MLP neurons of a small language model. Each row is named by its layer, matrix (gate and up: input weights) and neuron, and shows model dimensions 128-255. Each number is 128 + 24 x the weight over its row's rms, rounded and kept within 0 to 255. Numbers have three digits each. A neuron's up and down rows have the sign that makes its largest values positive.
Before each neuron's rows is what it responds to, as a language model described it from the Wikipedia text at the highest values.

Parenthetical gloss capitals. Mostly a capital like S or C opening a parenthetical gloss or expansion, as in (Special, (Singapore, (Castle; also capitals at line starts and suffixes like -ers, -ations, -ings.
L3.gate144:127128187138091142126155131093151146130093166155138138138148131150138108089139111142127115139123117137122132168132088079130083148123122077136109149118137174130140131092087121080171124123115108096157126168141107131089117150120113134153111109073103138149160159103130134135147113147137154142146166117129098148098139154147135073127156118158120089129140122141074148147095058097156130136112
L3.up144:105054130099120145096144134102123123205157119149134117143119134097142094127145138142146104156125152154141145145117113094116172135077122113127125132147111199105135110147106165139171174164181123147129103152112124137158145116110102124119114119087176123122121116128156137150123093135173101138106079164124122149101157173140158108112078155149106187153164134127148155110139095150139135086145

Mid-word subword pieces. Fires on middle fragments inside longer words split into several tokens, such as ivers in anniversary, let in ultraviolet/bullet, ct in conducting.
L6.gate157:168097102142112175166125111122119124132115127135136131126140131137179080140081143118095113173129148118134135118111060162124132144139163135112091135113122133174139169129125141111128111141126136185122142145077127100148107127133160116120089175121100165113119132142115172184142130131105140163094146130125103145155137114152126127104085162142134141195142152135099109095149134105132143113135
L6.up157:155136098129096174171103087159137145128157101137093125100122121122160136120138163144149120118149106148096143119125127105150120103084145100125161117157111142150116150111123196136154099152116067121156136132111105054126124116123127126121169170129111138165124107138092140109113158114133152111131112101112138156189166154131116135130150193119151146085101152123145123158105120112137124140136

Mid-word "ect", and "and". The word piece ect inside Latin-root words such as effect, connect, spectrum, respect; also the conjunction and joining nouns, names or verbs.
L3.gate316:078147123131106125126173083139163155159116132134128133103130143098073137116150153104142150130146075131153162100078102101145138165079128163126143159087172174150113144131118142110104138169113094107136155107129160110141130171129140131126116106119075148121133132158131135103091128096149104130110150125118115128118082108110123128134189146081121138154117115136093082087133111116144147094154
L3.up316:086146116119141132112146101111152164135123113113142115104164108127120155157112156104151158128141069176112133093096136099135122139127137152144158134109102140157133152111105155158138150122090100100103126111076147151127123171163127151102136097079111159104139145110103147107152148082135120090150107163120135149139108102111104112106159124080129137124133105149122114076116133126156092164116

Word continuations and headings. Second pieces of split words, often after a capital letter at a heading or line start (O-ther, Rou-te, P-ersonal), plus "==" and " of" in names.
L6.gate41:189131119142157150161155133102149103140135119120142080148157073126151131137114118114129099120111123178136136135156112111171101137101122120113165124158171104145110112121118136142151126129116146103117094112094128157123114107086158145120117094115145158169083139117146122136097130127181150076143119098142110118111133119158102086145166147105123108124145130145131153159122105119161113142161
L6.up41:154120106134066176148104163120141134104120087130118138178139112134131103145119127122119169121116086110143134135125110130137100107122115116146109156130119094099161140169140121149149124099165143123126130130103098137146148135088151149089132163118114128181078085134173141137100167132200126095130116163113093163128092140120122119150111083113092066136151123089147169130151152145120164120142

Plural noun endings. Word-final plural suffix pieces (-s, -es, -ies, -ors, -ages) closing a split noun, e.g. countri|es, vill|ages, direct|ors, usually before "of", "and" or "in".
L7.gate301:084139155094178082137137131130104130102125118118165137128162123148130110153113106097130098184126154110138134146082080191157114136110128109124167102130120153130103094130117103123110118151137124100092141128095120141123125162146111100118106118114138137125119101147141144136068124167112087146128141144155186171118096179168130130095125095165173144125144134174141147109138098145103104072047
L7.up301:125151165103137111099143129117142162113120133148147102142119164120125130147136089125123107127120133126117140103129055127093144107123124109106126105141118100106128073115128129097130095122070137134136122075103142130116157152112078147168115093120149113094146138120112154172118159096125099101094186152152142114109139131134153141175123104135153136101118120139165094117126128128117121076155

Given-name completion pieces. Final word-piece that completes a split first name before a surname, e.g. Char+les, Mich+ael, And+rew, Pat+rick, in lists and biographies.
L6.gate244:119100167129152130161143117084122127107145073129145106146138111101115163131144100106180132120108133119116134110123148114093112166125145131145131107147137111132138112109131114091137144143131137106117135088151168109151107107177186100111158146124126135134109128164139078134120101129137120163144136078111105153103082146100104146138105095148090123139093112100147091090170136115128115140135
L6.up244:151078119106142135103137114082132148134120126103129138099103089118137163143112114104140148134125142124108098092123133061155106138092158134088133177127096136171111107160147108139135123120118149126164118112169118108115102117154170111125126157116164162115132157131144075118111101088128139117101134083114144140127124130171126123120100130162128112150118147122181153103113088114125097113161

Mid-word "let" fragments. Word-internal pieces, especially "let" (Athletic, Diocletian, completing), plus other mid-word fragments, numbers in the twenties, and table separator rows.
L3.gate305:129125083147118114105102106129161123124087098112145102138137156159079130124125118128177176150130119145129155138114086132102107140160137181131142138116131114153157118119146060151147103139154146135148117134150126151124127122106092089135144144116140104140135132158135141099162099126178120132095151100112092121152105155117086125091114156153130071148124147137118138111115091123091110156116
L3.up305:187131115098114109114124153148169106077114123149095140122097146127080096147158125129140135149153160141129135102104141159096117146122118188117136125172150141154100106151134101070166128118127101164142105135142168148096104112094123102117136141111149142120120118118116098121145143126143145116096126132083126158140121099148132123122093121154133092120135111110158120091095111126096118166117

Mid-word "om" fragments. Word-internal pieces right after an opening fragment, mostly "om" in acc-om-panied, unc-om-mon, rec-om-mended, plus ur/or/ul; also digit or decimal pieces in tables.
L7.gate61:126121130156137107112150119102101122115164122102140107112129161153141121122134122113163109102132127098124128118155095125120103089088154127082121143112102146158145142087122131148104089128116071149109114129117135163154153152051132111098137137141101127137121077161121119102109136099147140135135121122148151088140132099150136136120139096182094134148122132156178105153099125173149157100076
L7.up61:113145120124142136114148149149129115137134151136139140083127174132147134107105113135159108132105113160156094116141127179114127155101160110139075162114165131141144157088134149127129118115176073138162109118122161161134137163085122093132132144121109124093136107156118127104092118147149134150114142123108151119133145151154184164078122162158095101151110147167176112146164133147094155125164

Europe and place names. Mostly "Europe" as a region, market, or competition, often before -an or -ans, plus country and city names like Japan, London, United States.
L3.gate218:103145155051141133123159138120117132125104125091145134115139186121125126150167124134141136120101200136107138155128122112133134094134141128103120123133119148082168109139131116125150158054134162117074139135126113117126126152148119123120126154159105128111095122096101096137147119158126129147114101112124130119136111153112130132143119105113143114136078116119119159152084130141167130164122
L3.up218:118096178094132111071132156101118131137132141131214144098136144174105139129094105107132137135153113130113111141116115103107164118100082159122078156134144168123118113127120112126113114100128150131100116172133091140128145138143147114121103152133107119144137123094108133137097127162131145138146125112120122136151132114101111128170093124133124112147098101141163159141123144104153144118121

Early word-piece continuations. Second piece of a word split after its first letter or two, especially th in Athletics/Ethical, plus em-ployed, cust-om, A-ud-it.
L6.gate48:133105130131135094068154097112068123112149117111123152118154103089135130154116114147077126112151114111142144131138145143124086118123123168123133075143065118170149103102133173170162126106122130127127156088135175143147134160138132122097115110133150126112116157131139137106126118126164128150135146167128095113153128093107155118136161175165153109154183112112096128141143162141153106126135
L6.up48:107132159126113096091143125189160142091120153121126114096130130078085163107125114151110107141121171117156118137157122138140129116123144112130121104090165114084147170110102148116120148145105120129086099153123121113157095145137107147173124134116121091113105116119112134062127144152112145106156118095138142115143108118144090110133123122141098170122139136132108116129101109103136141170137

Ab- starts and possessives. Fires on the word-initial piece "ab" in split words (ab-ility, ab-sence, ab-dicated), and on possessive his/her, plus em, af, aim pieces.
L3.gate14:108164165149121143107123115140147145146125105167101142177136089177128134117141084079137140130104145127145117149121152168124081172113097133140131145130110122111139154116172094116116131125107140151109114156126163126158045129155143088143131136139133154155094131152138136135126131133171127121116138190152096162093057076173143115147154177106111103103158165130099177107102153142139151133117
L3.up14:107102131163125110120144107166142104107086127089095136157086120173120150146158128128134116135126138096144157096156138129171121120131106130133109086141093123095135155101169127147098132152138102121103104160100158124141064125146140145142114149142123145115141100135133140133118088087141165107106141127119120134107051099125137123146122155105123099104141124163065164111124124128117074131112

Connector after nouns in names. Conjunctions and prepositions (and, or, of, through, about) right after a noun, often plural, inside titles, names and headings, e.g. Hotels and Resorts, Rights and Freedoms.
L6.gate90:092101155094112140128098117151137183119148162154149139170112108087122113163156134138153140060102109138122172150103137097093085149122123110132102178093098126123136117130166116103146126121082140132171109096101093145129093134141119111137134124169120107131126123143088118113142102140147128140083121095118094116099117107154134117093132125108121106136104128195178155124131134082140160139111
L6.up90:129126161143068089127105159135139148096139085132145134138134126132094153186111141121109093141117112137124108135153144089087132180149156154111082115121103134158137151091115136136094129114157112136093141172148106094121099111126138122112149125142182114150103146085101119098124121151132102167142147105154129194162190180114127143130147123139150159103121142127140161116131076133092143190157

Formulaic predictable continuations. Tokens in set phrases and infobox or table templates whose next piece is nearly certain: "age of", "b" of bronze, "T-it" of Title, "Released:", "m (" before feet.
L7.gate101:098095094143115160139138159107115141104097160134128081137151101083124172165107109103127114155136158153124136113154110124150098150141116082142117142103146165117152129160152148141107109100142151104144128125158150110140124124168140123096188115120097139124101091100159141081094102141137150190112144125131132110108113145133103160122142170133127101095128112148136132112081129129107126110128
L7.up101:127135105112121142115131126153135138166108106128131118153142079134115108193089156091117129075132100123113098109178110133111117123143074101103144114128187145119128160116146118119154128141117139147099118096119111115153100116116147136112125130138177121092125161136101133089116137144129130125151127134123131128066128139194147107112105102153100115135096124123120092116140161102109111155158

Separator before a following name. Table pipes, commas, slashes and words like by or as that follow a name or label and come before another name or value, such as "Marvin Andrews |", "single by", "Rose McGowan as".
L3.gate42:122129127115112123109102128109122094123117161142149150178121130113104116121134127151142145139145099109154156122134097142106153165161142104136146155097180164148123178139096095141112130138130114090177154164144144148152178134125086097119140137084111117174101116101144133098105145170117142158121115141142082080127126122132176147128135097146175165161153172154082073104142159156083100102154
L3.up42:108112114109133072064130104171136158170098163126130119144151141129099129140134150140139109122117153103124158145124121141121109145165126154120134156087103156171153129147133082175125152149124098100120132162165147138140101172119175094119126107077104122143101127108109103099121129083109145170116127105100105145140111163122135146096098107161119139152126132138084104089108120089136148121129

Word-initial fragments. Opening pieces of split words, mostly "ab" after the/an/its (ability, abbreviation, absence), also to-tal, S-ub, and table digits.
L7.gate114:131159098133117086159113076126126125118104082139148183140144082152090111153135140093140129147114092126145170157130138130146105155107134177097164089157152126150122173116151107176139124155127091132113123128100104103116124146100104094101118106118133106196098103154119155137075142133109142113148142120125144150095112112118137105146100143107157132102113133147082119136114101127087137144150
L7.up114:106181106141154113078121101158121140123187129089150144153091115150110121125146109112142086129116142135149165161142152129181180113139166107141117128124141155109136119097162155130130121169120136177067123145110136075122111136129108110094147166135128108125124101126149163153155099128154141136129155180142156134086087123171128077117113133088102088134182161106086154107148083128142121123146

Among and section boundaries. The "ong" of "among" (am-ong), closing == or === of Wikipedia section headings, periods ending a paragraph, and year starts after "in" (in 195…).
L6.gate87:141090104144105121153125097086113124085145079113139138092139119143140128119114106187130115150112116157128141135110127144135155129146147127118137179135120161113118128104136123096158166159080109079118112095128130073101082119169116135138116142107165137167099131099162119115133100115157100091098126088138092139147126165161116148111124125116143132115099096162141127127147095154109187120105
L6.up87:094146134140131083139134140093103126083136113165117119127130075106091130162130139131100130124114124104080151100141130154094157136090114144161140180121136149172097086060134099086083128098160144121145131140115131120067127127101138123156125151121105159117123133081156131115141125148128134082138095136117128147094127110097145157080151116132136090117112150120144152151144134135139138139124

Past-tense verb endings. Word-final pieces completing past-tense verbs, strongest for -aced in replaced, placed, faced, also established, educated, held, named, and out.
L3.gate150:131140097112074137109139101174153141163169117103121094084133158104134165091127158100140138158120116120091099116101130075120109172113144124132133136109141151102124109100125137126158186103131116105141126143140133132123140133138137143130072157124080127118134130129168125109085148153081142133126116147171111132136118104119133126155145152128157137141141103157159093105105156154104155130142
L3.up150:110050151106143074121145095124137145094143092147116109107149124107126130107153144156123094109119127133163156101093105182111103096119122116156177112140115163142118075140143158154156154134131136086145154117098127162125134113115142117186106149099135110109154143174117111132167111135069145107143095118186121137143119088106147161158109101118150120134087137127170162151122107095108139100098

Past-tense main verbs. Main verbs or verb endings right after the subject in biographies and histories, often career verbs such as worked, served, played.
L6.gate82:103140122085146099132118127141124109113106096143118135125086139146103124137146098111125134137139101152160125116122097111107142137122125129110123148095115140116135115135112125143090145094165151073128165123152105075115154138130116105163079138124133134132123095121147124086089127150096151156083137120186144165162166133141144132112121148120132092110085096101179104091125119099128183141150
L6.up82:112126111125141107151089128159135145159114098111097109113136107144120140140132107116152145127153096128139126132123122147127109137104117141108076133146130146134164141147146083159141165099150155103150073116173159125120121111123173170121136152084117128149149114138135112145102153129137112116126124136120110143133153096142091139163103103090132119125141104146201098124115113183158120131164

Rare names and place commas. Commas after place names (Hebron, Maryland), pieces of foreign or rare names and accented-character bytes in tables (Taipei, Maximian), and "The" opening census sentences.
L6.gate0:127147130149129122127132110144149140120112160159161099156128123129129147158132116096098122167135129091091128143059159089138091147123106103095085168141156150146101110104102091081142146091100116113190101101126083150139116106129139136117151091107143143105108101120118149078123110150136115126153104142171155132154139128130122165108120138098144093149100121135131160126130118160114150120155
L6.up0:136135118145099118157127144151095167108120110090117114138115134166125117126140091104126164113117130115138133099132134122128109154153133140107133164146175106131134098135081094170129134129090100090167067115123132112094148138147138129149135160155182142112095161132111134129141082110131138143143100172166132112127118135138156134157117147114141134141116115112170156081114141141158145133133

Post-initial name continuation. Tokens right after a lone capital letter inside a name, mostly the period of a middle or first initial (William B., F.C.), sometimes a word's next piece (T-om, N-ether-lands).
L7.gate251:098107094102136093147098121148101147081109112104146132140100105149137145184136077150140122084162109064134144133103127089149111124109125140166151138112124131153138134092147136092129114134197137136167154092128113125115115143130103126168120113170144133083127114128117115153159135146143187168113110121146139131105084123105131105123120157179109129156112163147159100131093143167135139130143
L7.up251:109147121121102131132145066085124115127118114160145119142103117132159137118133105128119119113131164096125152112114099122130136100136115130105118148117138105113166158056139152126107117156113130137159132107175133142135147115166124118134096167197158111116144129116152105125136144112153125115115117120167101122146129145119145147140106131128088156119107159096131115138096156119144187137159

Plural noun endings. Plural suffix pieces ending a split noun, such as own-ers, lead-ers(hip), vehic-les, and whole plural words like members and people.
L6.gate77:156123174143148151156185145110137111113132130137159139113135129122110141149153151114129096139128114129150110103103076132166138130096157116129153118101058120082142132174108125109142142126151095139106107122124121129136102111096172089117130132109125152173116182114138125132151151156129142102111171122139158121118134146142126124131132105144113171168174115120109101172139102142108109088089
L6.up77:130148138139109149109114125127114137122137130101096154092136156079115134120107083176132128180141108098154134091108141127126120110128152069114126088140113098105144139131106128117116116081108114160128155120145138128136174132161116140152119155106169137124115150162118130185102121169143130139072158117173122173138119164159139131141155110133125179140136181140103149135113119117144118162124

Narrative past-tense verbs. Past-tense verb endings in biographical and historical narrative, mostly movement or start verbs (arrived, returned to, moved, started), plus sentence-opening In and time prepositions.
L7.gate152:113133108153131118105084161196129095140111116152069139144109119139109124117121135094104125107105134114156099126132132114108134160186132099121103163111124136127108180102128125114141161159121133103154148085110096126103153160161131143110099136137112131071163116129113108137127074157146141120146095161144091124137155111132110157126126157138119107150156120093069099147093115135118122082138
L7.up152:135109120132086119128186100143110137121161136112168144158113164171121149104118127130080156158121113148144092112123135114135111121125130108117132118121125105126134113115102095149094117157138121085127111149144147137141127100165116117165079137132150137126151143161121116109181094177116179146085162125147165172092176144157112152160144128122145136135103138143139134083101122133178150118176

Mid-noun-phrase connectors. Words inside a noun phrase that still await its head noun, such as and, of, its, new, former, local, and adjective endings like -ural, -ial.
L7.gate127:123121098123092146147123131111143175126088165136131124149136127154110166150136087137126095130140103108106144122081079137127150131073107106145157130132124082139095173099179138112139125126122123141152140114115140066128131106172123124144111113122113110131124121097115137163133101149205134125131148111137112111121150109134173113127169106105121094122134150106096150116080131137115078095129
L7.up127:160131118089157123132073109140141119136139157098117095155149140079047068116162137172135105083108146101088170151125130145123134115126136110123176145124107150100106165105123131127079145098154165151116148141103102120161120082134092115133127138118133139155095144133107104160102147131121127114120144131097167092098106106129100152139096122112118159085137137117117128143126109125144098133141

Section headers and "-le" pieces. The == opening a Wikipedia section heading at line start (==Etymology==, ==Description==), plus mid-word pieces le/se in Battle, Eagle, course.
L3.gate77:124105132078156130127131082132151154123109075128103139130128081169123066135091104177109154131156120121142127113111122109149091127131069149163124166131124126140136097102105126071101161123104122106076123114150116109182147123131120157102132134158073119159077158146145110131150131124151098098147146127126147107098168128140134125160088154159120095121079127127127102135164122181118106171165
L3.up77:122135118095151106119117090146108155114107093138139149120150074121128100138085147166098142149110130116122118119104143084110128134115143133162122156109136106158114126099103111101149158102096105094125117147170125114159126105153137175154141163171120146111122148128151086141136144149161138047118131142143164154108131148126118121130116128159152097133098108124096090129131105157138085153105

Nationality adjective endings. Nationality or demonym words and their suffix pieces, mostly in biography ledes and lists, such as American, Russ-ian, Scott-ish, Cze-ch, Hond-ur-an.
L7.gate136:133084153139183121114133124141134133087181127122161132149163098154118144112098134096139144128139169138110157109093123112097098165100153086145137091145112107105143140120097153124166142112112127147162116141130100177174144117159138133118142105127163106167138109107147117120113135107122164140113130134167083099136140106111144168145140174148119108110194106137098109122124138137154150142120
L7.up136:135096160129159114125097099105156127089195142136137158137141144134075145150148082146140132098111175155117160123116122107115148145139139114126151105156119129092096111147107136120122102119121095105145139146116138153128095118163113144138087103098131095118110117065124104138156145124149177127105127061147101150122156125104164159085110122125140125161146132158096117089130124143165129112097

Accented letters and line breaks. Fires on byte pieces of accented or non-Latin letters inside foreign names (Đorđević, İzmir, Mộc), and on line breaks after sentences or table rows.
L3.gate173:102131124166093125129131137153162139149160127168111150121130132130135175144121125138147159126124141118139148163143119094140129150122111114118150145136116152059135153099138140152134186169141096116149154157115111150163141144137151157172129126122124136113084124120113109114054138145139159093137083121111091108112113110117114125135109095132135173116107126117108142168143158093089131137164
L3.up173:127131138119117157126133103111147152104090120124147144139137155119145161162120112113102135139141101111174111144127098134129116140136124089106141139123104175074144132159159176120116170132098124129122136137146080100171147166126124126118081110160150184132089147115131131112128120111136177109108105111132138095105144099126087158149150130111165148127099140145077123159203139095129141141081

Mid-word fragment pieces. Short first or second subword chunks of words split into several pieces, such as ab(ility), ag(reement), H-ol(y), C-ath(y), In-t(elligence).
L6.gate99:115140137155123141119120119143096139108086157110142092136127103110155181168115153160159115158114140147155116154124141147137146174160150108109103128158132168137108131115118133124141123131173138134119084131118128096121107173087136130120157114133160107143102101111134151152099117166172159137141158133140125152148120107095064135125130101162121089111122126118149162100179114136106122144132
L6.up99:150136128188109077155144105155149120117103081072079123120165114150124138114087118172125136135074122154125135175121168122160103128080112175116117103134085162129131159119146113152117129140157114136108118132117136112145096117119109061150178120142143096112108120120135100099167112137128136103140129143095146132124109139099129094128098155137116143150143125114101093139135098117147150151140

Mid-word fragments. Short mid-word pieces, often a lone consonant like t or l, inside longer words split into several tokens, e.g. proper-t-ies, anal-ys-is, cobal-t.
L7.gate169:167127145117143153101089124133125140103115144145127116154128124141173120092148151134160087077099147137148153110079101161150139128077117087154163154115124128123133097111125138152156130161166175132176111135123086112168156179105165089157131141096138119120126141071114117105095157111136154111144149124112125129150149141112121099159179146123081129105111155114150122107135114161149133116153
L7.up169:109097119129151083146097146169109096137119116141117115142153120132160132136130144155105116153139145124141107127118064133095131145151147095103091145166132121157147151171106145125147128088167157188127146116085136093123109130170097141145128124095115169112143148098134104137123103118164090108139106150102136132104108113141128172088130094142150132126113158145157081094099119103119128136156

Mid-word i-fragments. Word-internal pieces starting with i (ie, il, ib, iel) in names and words like Julie, civilians, libel; also "and" and first names such as John.
L3.gate220:075090133125140130091120112133138135116113118129180134117101088128104163113132114150161112133164144119135110175095138113102120145187157101193129095148135109141089136085101108101163133128100120138178103123125127117145132075103109098157155150117161103106149138130140131123115124125136136124160168154111112111103098135144140111110110128141156145164159139121134149124083088128100123158079
L3.up220:084151111160122137106107109152144139126110088086185107143120108124138125126155121136136126126141067143136116131095115120166109114133131130119122153125142135152126073083119067113112153137085132140144136129111119114136127122144069175138124151130122153113166155162102130129154111143129159113137163134079165097128117167105116122115114153131153135170090146137155129153152093113116128137122

Binary coordinating conjunctions. Fires on "and", "or" or "&" joining two nouns or short phrases, especially in headings and names: Education and career, Turks and Moroccans, Dandasana or.
L3.gate137:142118119095138135133134156124156097138147102123170131144125124103130146157098093111169099136141111131170155164135112099118167205101101073136092113165097129136110120106121125109153142110131128131114122125147141142158106124109094116106126147130093147114151150127151163120131109145101099171124151091131154094142125121126129117115108106133144176111121180141134155118161150110129152151156
L3.up137:129094124115126114130129138134149134124142076144198143099160114089102174102154132119160125104165090140161120193096129139117148130123152110173139144088116163122110127122136111110138133101064133107154175163162144119134135117157142128138135115140169073126104149120092139118103103090122169122102115081098132102102111150118148137101112128147130124163109139161181122148146131133117124127135

Section heading closers. Closing == or === markers that end Wikipedia section titles such as ==History==, ==Life==, ==Club career==, and occasionally word-initial pieces in running prose.
L3.gate8:126155119126148143131111124119122140077141089091171115126136121099122145126117101136103154142113131145145101106138113161148123092134138177080133122138157136160127142119087103154112089146152165131141164135155082117124121142087174121111144157158115144142172111117116116092162164133141141140098097148159130068108152130168125115163095142144135131158164082148081114148125173126117157156149
L3.up8:079146129150127129121123135106093098120161142135165155113124144137102111143118146101150124122108137109099128093124103102143138071143173181092101173097127144122133143101111143149101103059151152098106113146156105112111123121147101132126149135110115089117133124122137136100139176139104129125165101160090134149092092180151129115132141124125117131120091099147157120081120116117134161108156

Heading-closing equals signs. Closing = or === marks that end a Wikipedia article title or section heading, such as "= Raceland, Louisiana =" or "===1990s===", plus weaker line-ending words and occasional is/are.
L7.gate1:111114145128147170117154127120106125136146142102123149129147140134114157143087130144113142147125122143126138149124121140135121109110132082148131099157139122164050131135114131114152173133122139142166121138123145072109101111190189114104123138129112130136147105128130112124145192112169118108112126120073126151120123151127115127193116124092095098142128164116132092102180105148135138122098
L7.up1:121128144151103152145165110094130133170134123149114177116153152086162126147098159131120102169126168110146106150149148145181166174093136120136157130079141142122135153133095138137145118139126134133104154118096100100106118145092137080086159153106074132143087151137175164179092149116130118121125120173099126114128151094140120139085110117098097129095127128166131133108132140121158119138103

Mid-word continuation fragments. Fires on a token that continues a word split across pieces, strongest on "ow" after "h" (how); also "of" after one/three, "ong" in Hong/among, and digits inside table numbers.
L7.gate33:166150151111159101115184165108077098096102160148139136119160090176117128143152082094122092149149113102161132171150144132109133106109127123135151147076173124118120104126108094138137134123134130147127123084123129104106082133134112127175194139151116170110107063179138143097164121145132131121174170091116069158127117102148122108142112120117113096128131169114118171133145110128166127180156
L7.up33:132147127164132139084110102130120119133049124158147126141129118133149120140139122145152105135148121183150146136121123128101172119173153161140124132157130138119113131114172115154088148129091119112095101085129091142080109098098160136156160133139090164105103168123123113128140162137117118114146100097070105143135118142145144135133119170140135104148159141100114135107121092122102107131145

Coordinating links and mid-word pieces. Coordinators joining two nouns or names, such as and, &, / (Track & Field, Credits and personnel), plus mid-word pieces like "ong" in among, "am" in mainstream.
L6.gate23:115092128095150131156111115143109126125130181147146140151120115141123120134142134123095118137138144165121142089080115072098105179106165166137134116115108108171076126143111138123102137101126121126162147095145145146157142152150163108119106153101097152116121183096142120100125085166139143128107159140109072129129152119140135096145149122160157151133149153154097117116141126071155181149117
L6.up23:161117136092115125113107124144134120138142117136161182136119084132101107167089121112149104123129097124140149126102150133108127106139163139095122135133145086133097116147111098101154152148161112133118119140113136139154136161107113097120139104112159118129123149180123138103080131130108145097151185098095128120162107138099161087099100126122102156153073173135112158135120148148099130129112